MLP neurons of a small language model. Each row is named by its layer, matrix (up: input weights; down: output weights) and neuron, and shows model dimensions 64-127. Each number is 200 + 40 x the weight over its row's rms, rounded and kept within 0 to 999.
After each neuron's rows, "fires after" lists the tokens most often just before its 100 highest values on Wikipedia text that the model never trained on.

L4.up962,255,252,121,144,187,245,223,220,189,191,278,178,77,208,158,148,337,200,199,188,197,200,250,183,195,212,233,247,192,210,192,141,162,135,167,216,204,181,145,219,233,143,131,181,255,241,199,161,260,200,248,206,137,168,197,138,205,220,283,177,227,186,172,199
L4.down962,225,116,246,181,181,160,139,212,281,204,220,170,228,207,229,94,98,218,239,254,191,209,184,216,157,233,205,177,193,147,218,223,138,203,208,149,234,164,233,211,125,252,226,180,217,193,181,183,240,142,141,128,260,158,189,225,186,184,211,235,174,209,198,185
fires after: " |", "|", "-", ":", " Barnes", "s"

L4.up80,234,198,195,180,188,193,235,182,213,224,198,242,213,197,235,236,221,143,207,193,166,169,164,238,182,154,152,194,214,168,252,232,175,258,198,224,180,201,192,201,179,241,167,192,214,176,227,207,191,250,222,149,187,180,134,181,219,60,200,235,159,257,211,229
L4.down80,158,205,200,131,145,289,221,182,137,142,171,253,195,173,209,168,140,209,150,286,193,163,180,160,250,236,180,183,271,224,220,254,195,219,263,245,241,128,187,223,160,229,215,252,157,164,177,204,253,239,172,147,205,112,241,263,229,182,313,178,190,246,171,130
fires after: " |", ")", " Released"

L4.up1764,222,200,274,154,238,202,236,228,124,206,175,216,178,206,215,252,194,99,280,264,116,237,240,205,132,201,212,216,217,221,180,121,130,175,263,231,175,207,193,183,179,197,257,203,259,185,237,216,241,185,194,156,191,47,235,235,194,221,179,154,218,292,145,202
L4.down1764,187,235,155,200,170,168,221,202,307,230,97,179,224,123,156,162,298,209,189,205,224,244,110,223,238,264,212,134,163,206,194,200,194,171,222,85,236,196,124,171,241,216,202,203,305,227,186,224,217,189,226,243,165,147,230,158,266,175,173,141,214,165,252,259
fires after: " the", " ", "\n"

L4.up476,236,231,137,189,184,208,163,125,168,279,282,173,191,228,276,188,196,190,232,179,188,211,225,152,208,238,154,228,176,191,110,164,141,201,185,165,251,213,99,164,231,148,195,198,227,125,177,250,125,210,178,156,230,230,230,179,227,134,218,246,180,208,188,196
L4.down476,187,165,224,169,206,231,194,247,180,90,215,226,192,188,157,177,224,224,165,202,261,267,215,230,204,212,204,217,241,206,286,198,257,168,215,178,233,196,296,280,205,268,134,194,189,218,232,203,226,203,177,244,219,167,169,194,198,152,187,130,227,245,209,241
fires after: ",", " the", " and", "|"

L4.up1049,202,229,171,163,293,200,182,188,213,191,118,198,222,210,218,185,156,169,185,214,188,230,203,159,179,157,210,240,184,190,215,183,64,189,155,203,155,206,153,302,195,218,132,196,233,289,187,155,232,194,236,156,138,162,227,176,220,186,142,230,218,194,149,236
L4.down1049,165,197,177,237,179,252,148,243,198,160,221,212,151,165,233,125,253,216,262,168,254,182,258,208,226,210,181,164,149,205,203,218,199,132,132,179,199,237,235,102,231,190,185,156,163,224,197,170,221,179,264,179,160,223,192,274,266,247,174,175,219,181,217,183
fires after: ",", " ("

L4.up2206,233,202,213,170,234,180,235,259,165,205,224,206,247,226,217,333,253,117,212,199,189,206,177,204,221,180,215,211,175,131,195,155,174,178,130,192,218,201,175,235,164,199,236,219,169,211,319,194,138,202,226,214,183,217,181,222,279,175,249,83,150,232,210,274
L4.down2206,165,252,211,222,222,165,158,211,162,202,168,226,155,272,222,154,187,215,215,217,228,198,205,254,235,215,173,204,229,210,179,183,195,191,210,186,278,171,237,240,153,252,232,240,194,224,251,255,285,134,148,154,229,154,161,194,238,183,162,212,180,182,246,221
fires after: " |", "\n", " 1"

L4.up1359,254,199,235,157,190,257,271,155,211,270,252,279,252,138,184,228,169,168,181,183,159,141,212,211,136,227,155,193,130,148,180,263,239,172,240,267,156,264,206,179,223,158,230,198,147,184,187,241,158,235,200,207,170,221,202,202,189,203,206,233,243,190,225,169
L4.down1359,197,242,255,201,281,204,136,221,133,227,209,188,92,263,169,184,258,218,192,182,193,216,260,210,205,160,164,184,179,219,212,238,284,231,174,192,224,103,225,149,188,174,235,148,243,175,171,181,142,120,143,190,203,167,254,153,238,258,204,218,203,193,135,216
fires after: " In", " in", " a", "|", "s"

L4.up2939,217,321,214,247,120,256,194,154,161,212,145,213,252,200,208,232,180,175,203,125,224,150,160,173,176,149,239,166,245,112,216,198,246,161,142,192,264,168,230,149,232,202,233,219,176,196,156,243,207,181,107,191,206,117,221,279,230,157,209,210,174,170,225,211
L4.down2939,222,179,215,183,169,306,217,192,243,178,153,110,131,116,167,194,197,175,182,157,225,231,219,155,224,171,95,188,134,263,238,265,232,265,245,158,173,191,150,191,245,185,217,208,210,221,161,214,228,259,201,213,244,152,259,299,243,189,181,250,255,139,189,205
fires after: "\n", " 5"

L4.up145,216,256,229,171,207,286,127,223,192,192,179,218,246,228,260,211,289,200,279,203,252,217,260,184,144,235,187,281,160,189,153,211,161,111,186,187,207,224,152,222,232,227,223,243,222,203,261,248,174,151,290,136,228,146,189,228,240,194,148,194,148,276,200,215
L4.down145,191,212,169,171,194,155,149,163,192,224,186,189,234,213,245,178,85,160,208,156,236,225,126,171,176,227,235,143,157,201,218,208,217,195,130,252,239,262,209,179,200,218,194,163,207,109,220,269,245,255,217,194,168,287,137,178,225,188,162,188,214,163,264,272
fires after: "s", " I", " Has", " —", " S", ","

L4.up365,204,240,199,165,233,204,216,182,180,237,175,218,207,238,201,205,221,186,171,219,217,167,251,158,180,202,197,195,202,175,206,131,203,108,208,205,224,198,229,177,191,239,249,207,218,203,167,226,281,167,143,213,168,173,177,256,247,206,253,159,170,192,149,185
L4.down365,209,227,229,154,139,212,244,138,278,209,188,185,139,143,152,119,221,195,220,197,223,238,180,151,193,158,232,244,173,151,185,236,217,192,227,205,206,114,232,189,110,197,212,197,204,197,186,181,221,187,169,157,213,164,203,216,233,232,192,220,220,226,147,159
fires after: " |", " (", "|"

L4.up2209,205,174,188,138,219,233,238,244,252,210,160,166,201,176,199,191,275,177,204,208,207,150,198,206,222,245,198,206,192,149,221,219,191,201,163,210,216,262,267,180,170,267,176,171,221,179,210,176,137,163,178,150,189,128,169,148,205,152,163,202,252,214,134,281
L4.down2209,143,250,202,226,174,201,182,185,167,219,258,283,154,220,202,239,155,211,277,178,171,236,164,182,197,135,219,270,165,249,199,173,164,235,243,134,120,158,130,262,167,215,258,258,114,206,163,215,195,253,192,265,213,198,164,166,241,246,203,133,129,188,192,185
fires after: " ", " |", " and"

L4.up853,160,282,218,217,171,222,223,261,154,264,177,218,146,216,216,333,223,232,148,156,128,178,223,227,188,234,220,252,127,201,268,157,199,195,216,216,162,204,190,233,253,196,73,145,217,161,214,220,148,244,219,208,110,160,103,231,196,213,182,265,134,251,201,231
L4.down853,157,219,200,230,241,209,252,136,218,171,223,183,218,201,171,207,194,143,178,177,213,192,215,203,307,207,223,194,246,195,202,209,192,115,204,165,243,268,204,115,183,176,298,254,171,194,178,198,162,210,187,125,249,147,266,193,144,170,271,182,252,170,172,202
fires after: " |", " P", " ", " C"

L4.up1963,242,234,188,219,131,263,121,146,149,189,241,162,191,252,221,207,185,226,236,178,226,169,180,148,205,211,148,256,180,111,141,155,146,190,247,175,243,144,202,189,288,159,162,132,223,232,211,279,255,249,211,202,132,198,223,274,179,196,217,201,211,195,161,196
L4.down1963,151,210,176,172,248,219,169,202,216,110,246,181,175,215,181,118,190,181,195,223,189,207,245,162,171,195,218,246,232,159,300,196,141,184,233,160,236,192,160,147,157,203,230,254,187,221,152,242,246,172,249,175,210,152,230,208,161,252,200,227,168,204,129,158
fires after: " |", " 3", " 4", " 2", " 5", " 6"

L4.up988,247,111,208,165,186,277,238,197,193,265,286,189,270,181,210,235,214,201,191,235,142,223,186,181,191,271,163,220,167,197,216,127,189,180,173,170,177,144,153,159,246,219,106,215,198,236,237,266,175,167,244,240,251,256,215,176,207,212,167,159,188,231,201,214
L4.down988,175,257,257,197,272,175,205,185,167,97,178,245,107,205,214,146,220,178,169,184,209,209,177,189,231,243,258,204,234,187,269,230,225,172,237,225,225,270,191,191,179,219,183,222,252,238,227,211,184,210,159,189,237,177,197,234,251,217,254,194,195,197,154,170
fires after: ",", " and", " an", " \"", "s"

L4.up2346,216,203,207,109,186,202,247,219,161,247,244,351,227,256,183,214,221,113,194,259,132,189,235,212,151,191,156,276,188,177,271,111,211,151,202,186,240,220,171,225,274,180,183,121,196,204,188,198,247,196,179,178,191,165,252,169,256,188,175,159,144,241,173,263
L4.down2346,214,203,225,197,221,202,209,195,163,207,189,221,208,186,226,182,180,269,196,162,237,216,195,243,241,266,200,227,224,199,183,137,226,216,180,205,220,209,141,203,223,147,148,185,236,154,141,207,250,176,173,238,193,182,204,222,152,206,196,197,200,213,232,209
fires after: " |", "==", " the"

L4.up1108,262,222,204,193,207,270,204,162,187,242,261,188,218,256,233,253,202,152,256,153,189,221,171,159,216,282,240,184,238,222,140,203,253,199,166,228,169,288,139,220,185,196,158,224,168,230,185,180,208,143,171,160,115,154,218,153,212,202,180,208,166,230,258,187
L4.down1108,128,208,193,197,199,181,209,199,195,168,199,213,243,216,154,181,167,188,233,246,151,299,232,159,157,225,218,193,123,178,168,184,236,161,244,277,202,130,196,175,217,237,182,170,244,218,203,174,232,361,133,169,207,134,169,221,184,198,175,160,179,241,143,193
fires after: ",", " and", " of", " with", " the", " in"

L4.up421,204,231,189,204,117,180,247,211,201,252,283,148,232,208,187,219,181,112,247,194,196,176,227,179,195,136,256,178,164,213,175,209,223,208,187,246,154,229,242,182,179,273,169,163,256,245,237,201,158,164,214,174,275,168,109,134,213,154,234,186,175,229,258,243
L4.down421,155,241,183,206,269,221,180,205,234,198,178,207,170,198,245,109,186,200,203,207,150,182,205,208,259,235,261,166,256,204,157,162,176,182,257,120,319,237,115,223,161,172,192,184,223,197,204,270,192,186,201,213,169,179,254,189,206,266,248,214,215,255,229,180
fires after: " |", " P"

L4.up364,176,257,162,160,216,241,237,184,210,219,120,251,130,239,191,242,207,177,242,253,180,146,169,303,188,219,264,207,224,179,206,251,180,103,189,146,288,235,175,159,216,277,168,149,232,206,202,184,247,215,149,148,131,235,195,239,186,238,209,174,181,169,240,185
L4.down364,225,189,178,208,179,168,232,255,175,267,179,124,188,155,267,179,200,154,225,247,185,249,211,199,190,147,196,128,235,190,227,252,187,253,159,202,165,242,227,189,223,95,145,188,141,196,208,222,197,274,167,169,205,241,239,155,191,200,239,198,188,207,250,156
fires after: "|", " a"

L4.up2881,257,174,200,171,174,164,156,223,198,194,182,217,247,223,245,133,216,131,154,253,172,206,252,144,171,184,185,142,218,167,153,227,169,151,168,149,194,171,151,253,187,189,268,228,215,183,212,165,173,199,282,174,187,200,229,206,216,265,146,181,174,257,200,216
L4.down2881,264,161,225,214,241,155,191,181,193,256,174,233,195,221,147,194,187,228,174,196,299,167,184,244,247,216,308,186,203,179,191,206,186,221,220,231,276,182,224,192,192,160,157,180,268,203,213,224,211,105,155,169,180,238,230,179,193,123,232,182,244,134,169,183
fires after: " |", ",", ";", " New"

L4.up1715,161,179,242,159,233,208,227,220,198,192,229,270,155,182,167,255,211,241,184,176,209,222,212,228,123,133,246,247,138,88,157,196,227,162,206,149,260,263,161,211,207,211,203,144,199,188,191,208,162,188,269,193,211,194,183,96,229,140,118,182,181,284,202,190
L4.down1715,223,246,211,138,167,145,267,241,188,154,195,191,265,312,180,159,237,167,227,191,235,175,173,258,252,115,189,176,147,200,170,177,225,171,247,238,185,227,153,181,173,205,138,94,147,170,289,215,176,138,230,190,148,196,206,174,248,148,153,210,270,178,212,143
fires after: ",", " (", " is", " a", " can", "}"

L4.up2876,189,184,144,165,165,220,195,103,194,326,171,271,261,222,195,179,205,174,230,213,224,205,221,253,152,257,280,264,187,111,219,216,239,167,143,223,214,221,232,195,296,174,186,172,253,192,170,237,270,243,262,226,192,206,263,247,307,207,194,178,154,197,186,228
L4.down2876,198,156,149,261,239,129,191,196,162,254,209,157,168,222,174,181,220,201,179,190,152,196,238,180,289,232,169,155,255,204,205,127,189,238,127,231,197,239,234,222,127,159,197,227,208,254,176,207,158,214,168,202,237,244,155,183,176,231,180,160,158,206,276,158
fires after: " |", "s", " kg", "'", "=="